From a checkpoint of a small transformer trained on Wikipedia.
Size: 17 layers, MLP 640 ReLU.
Architecture: LayerNorm before each block, learned positions, biases, tied embeddings, capped logits.
Training: a variant of Adam for these matrices, 298M tokens.
MLP neurons of a small language model. Each row is named by its layer, matrix (down: output weights) and neuron, and shows model dimensions 64-159. Each number is 50 + 15 x the weight over its row's rms, rounded and kept within 0 to 99.
Before each neuron's rows, "fires before" lists the tokens most often just after its 100 highest values on Wikipedia text that the model never trained on.

fires before: "ate", "ated", "ation", "ants", "ately"
L14.down92:54 57 63 82 21 52 66 29 99 61 50 54 44 37 46 38 56 53 29 24 51 37 28 43 32 60 50 42 32 48 42 49 65 55 30 46 46 62 43 23 52 47 56 38 42 38 76 45 53 56 48 30 64 35 58 73 51 39 68 51 62 66 57 42 49 28 39 52 57 42 55 72 18 53 69 50 48 51 45 52 60 53 54 63 51 40 77 25 73 00 51 54 38 24 47 54

fires before: " by", "5", "4", "3", "7", "2"
L11.down33:67 59 51 45 42 42 54 52 63 58 70 46 62 25 51 77 37 70 50 73 57 53 64 57 47 31 51 29 69 56 50 31 36 83 37 42 57 52 74 33 55 68 34 43 51 49 52 62 37 54 19 87 51 33 51 68 56 43 64 12 52 58 74 55 62 33 38 45 34 49 61 52 63 48 26 21 60 56 45 52 48 31 50 56 41 67 69 43 61 53 28 32 49 58 53 47

fires before: "ult", "ate", "ity", "us", "ies", "hed"
L3.down200:54 58 64 59 66 40 39 35 82 58 70 49 55 23 54 23 18 40 37 42 18 54 38 49 56 31 62 58 54 18 41 33 65 67 69 73 47 51 80 44 42 53 52 48 63 53 75 59 47 61 26 51 25 30 30 54 61 24 84 86 38 45 59 51 49 55 47 48 29 35 71 66 48 56 57 46 48 50 56 56 65 51 58 19 46 47 42 57 34 49 44 36 27 51 38 63

fires before: " |", "k", "ul", "c", "ter"
L5.down250:59 07 21 53 48 62 88 40 56 56 34 74 66 38 39 40 44 26 46 56 68 45 35 51 38 50 57 67 48 59 55 51 20 49 26 67 39 40 61 25 53 52 72 55 63 16 24 45 57 36 49 78 48 44 42 60 39 57 64 44 62 58 33 52 46 41 65 67 28 51 70 72 67 33 64 49 37 39 59 59 57 69 67 50 61 45 26 39 71 33 61 63 89 37 50 64

fires before: "ted", "ation", "ant", "at", "ated", "ar"
L2.down193:79 56 46 49 55 50 52 34 63 69 36 61 57 23 58 21 30 56 47 52 51 39 24 35 34 07 40 40 41 64 60 43 67 43 70 61 71 44 53 27 49 43 35 62 48 50 54 29 53 61 59 49 66 47 51 79 42 46 81 41 53 57 49 34 32 42 41 56 45 61 76 50 42 49 51 46 62 59 61 63 70 27 64 48 35 54 61 39 63 54 37 66 63 53 77 60

fires before: "3", "7", "9", "0", "4", "6"
L4.down522:35 42 58 28 18 73 63 47 42 53 34 51 44 89 33 47 61 35 49 36 66 60 65 36 84 17 33 46 62 18 35 20 91 38 27 33 36 19 52 33 45 69 39 41 30 58 33 54 66 46 53 50 46 37 51 45 45 79 49 57 64 29 48 44 51 54 49 61 43 64 74 66 35 41 41 61 46 48 54 64 65 61 26 42 45 48 63 59 52 52 50 60 57 75 79 44

fires before: "0", "2", "1", "4", "5", "7"
L5.down573:74 29 77 55 74 52 36 72 64 46 50 50 32 42 28 19 60 37 52 40 53 46 37 43 69 14 50 54 30 66 41 64 48 55 53 78 68 50 35 46 58 30 44 41 54 75 46 48 59 53 63 45 61 68 57 77 40 55 35 84 36 29 66 57 35 50 18 79 44 39 55 28 39 56 47 79 66 45 70 37 62 46 48 24 40 43 62 73 52 43 37 52 44 62 69 45

fires before: "3", "2", "4", "8", "1"
L14.down562:26 29 76 63 80 55 29 52 38 53 45 59 43 28 45 41 70 44 55 49 23 28 18 18 34 54 50 29 32 78 15 49 58 71 37 36 44 40 46 52 80 60 61 61 60 66 69 21 34 43 53 32 55 65 82 37 72 46 72 56 45 37 59 44 57 39 28 59 36 18 55 71 67 43 33 56 43 53 38 55 36 42 66 45 52 35 45 47 79 51 51 61 42 75 49 55

fires before: " ", ",", "6", " |"
L12.down617:48 39 52 35 49 53 39 70 49 69 40 62 55 88 43 45 47 32 34 46 66 45 37 61 72 27 45 30 38 72 40 73 59 42 52 77 59 30 36 35 96 41 50 68 81 44 56 46 39 55 19 41 36 56 43 62 54 64 99 67 28 33 53 41 38 42 43 50 52 48 34 71 49 65 14 24 71 34 38 59 54 32 41 45 39 52 57 53 41 22 28 57 45 67 39 28

fires before: "2", "\\", "0", "3", "1", "^{"
L7.down83:41 36 26 43 36 38 39 42 37 37 41 69 56 34 69 57 68 52 41 54 25 55 62 62 71 90 56 38 67 58 20 33 71 65 51 60 53 67 40 27 52 96 24 43 51 35 43 39 39 80 24 60 42 53 43 38 25 59 29 54 43 41 75 46 49 20 46 41 36 45 63 61 50 29 27 57 72 52 58 43 63 67 53 63 42 40 03 34 51 32 65 39 45 45 45 64

fires before: " |", "s"
L7.down236:81 56 66 64 60 42 29 59 66 42 59 56 49 94 30 29 23 46 51 41 55 29 45 63 28 34 54 54 34 50 38 76 56 68 40 42 63 28 62 20 51 46 42 62 66 65 51 79 34 59 40 37 45 48 37 55 55 27 56 57 51 35 41 63 56 52 67 45 51 24 19 29 31 44 25 58 46 54 21 64 55 66 25 52 59 58 35 47 69 48 40 31 69 70 51 52

fires before: "ute", "a", "es", "ution", "4", "0"
L4.down480:64 67 75 61 50 53 34 25 44 41 44 76 40 49 37 33 43 19 60 50 77 21 54 83 49 40 50 57 50 41 58 52 65 49 55 64 13 47 78 33 54 61 24 65 49 25 45 45 45 24 34 58 66 34 46 56 17 47 56 60 46 42 54 48 36 65 51 60 51 65 25 78 73 46 31 69 55 56 57 62 66 43 64 68 30 53 57 64 53 52 31 62 42 54 54 24

fires before: " |", " |\n", "ail"
L4.down264:42 33 49 54 66 30 45 58 45 41 63 55 26 55 30 52 28 38 71 69 29 38 72 53 59 44 74 57 34 54 34 65 48 42 47 43 59 50 21 45 59 35 42 60 52 78 45 61 52 68 26 20 27 51 48 43 51 66 76 51 43 50 44 70 49 62 64 43 43 60 24 32 36 55 13 51 60 37 50 52 72 34 72 44 40 65 56 49 57 61 56 40 73 88 47 56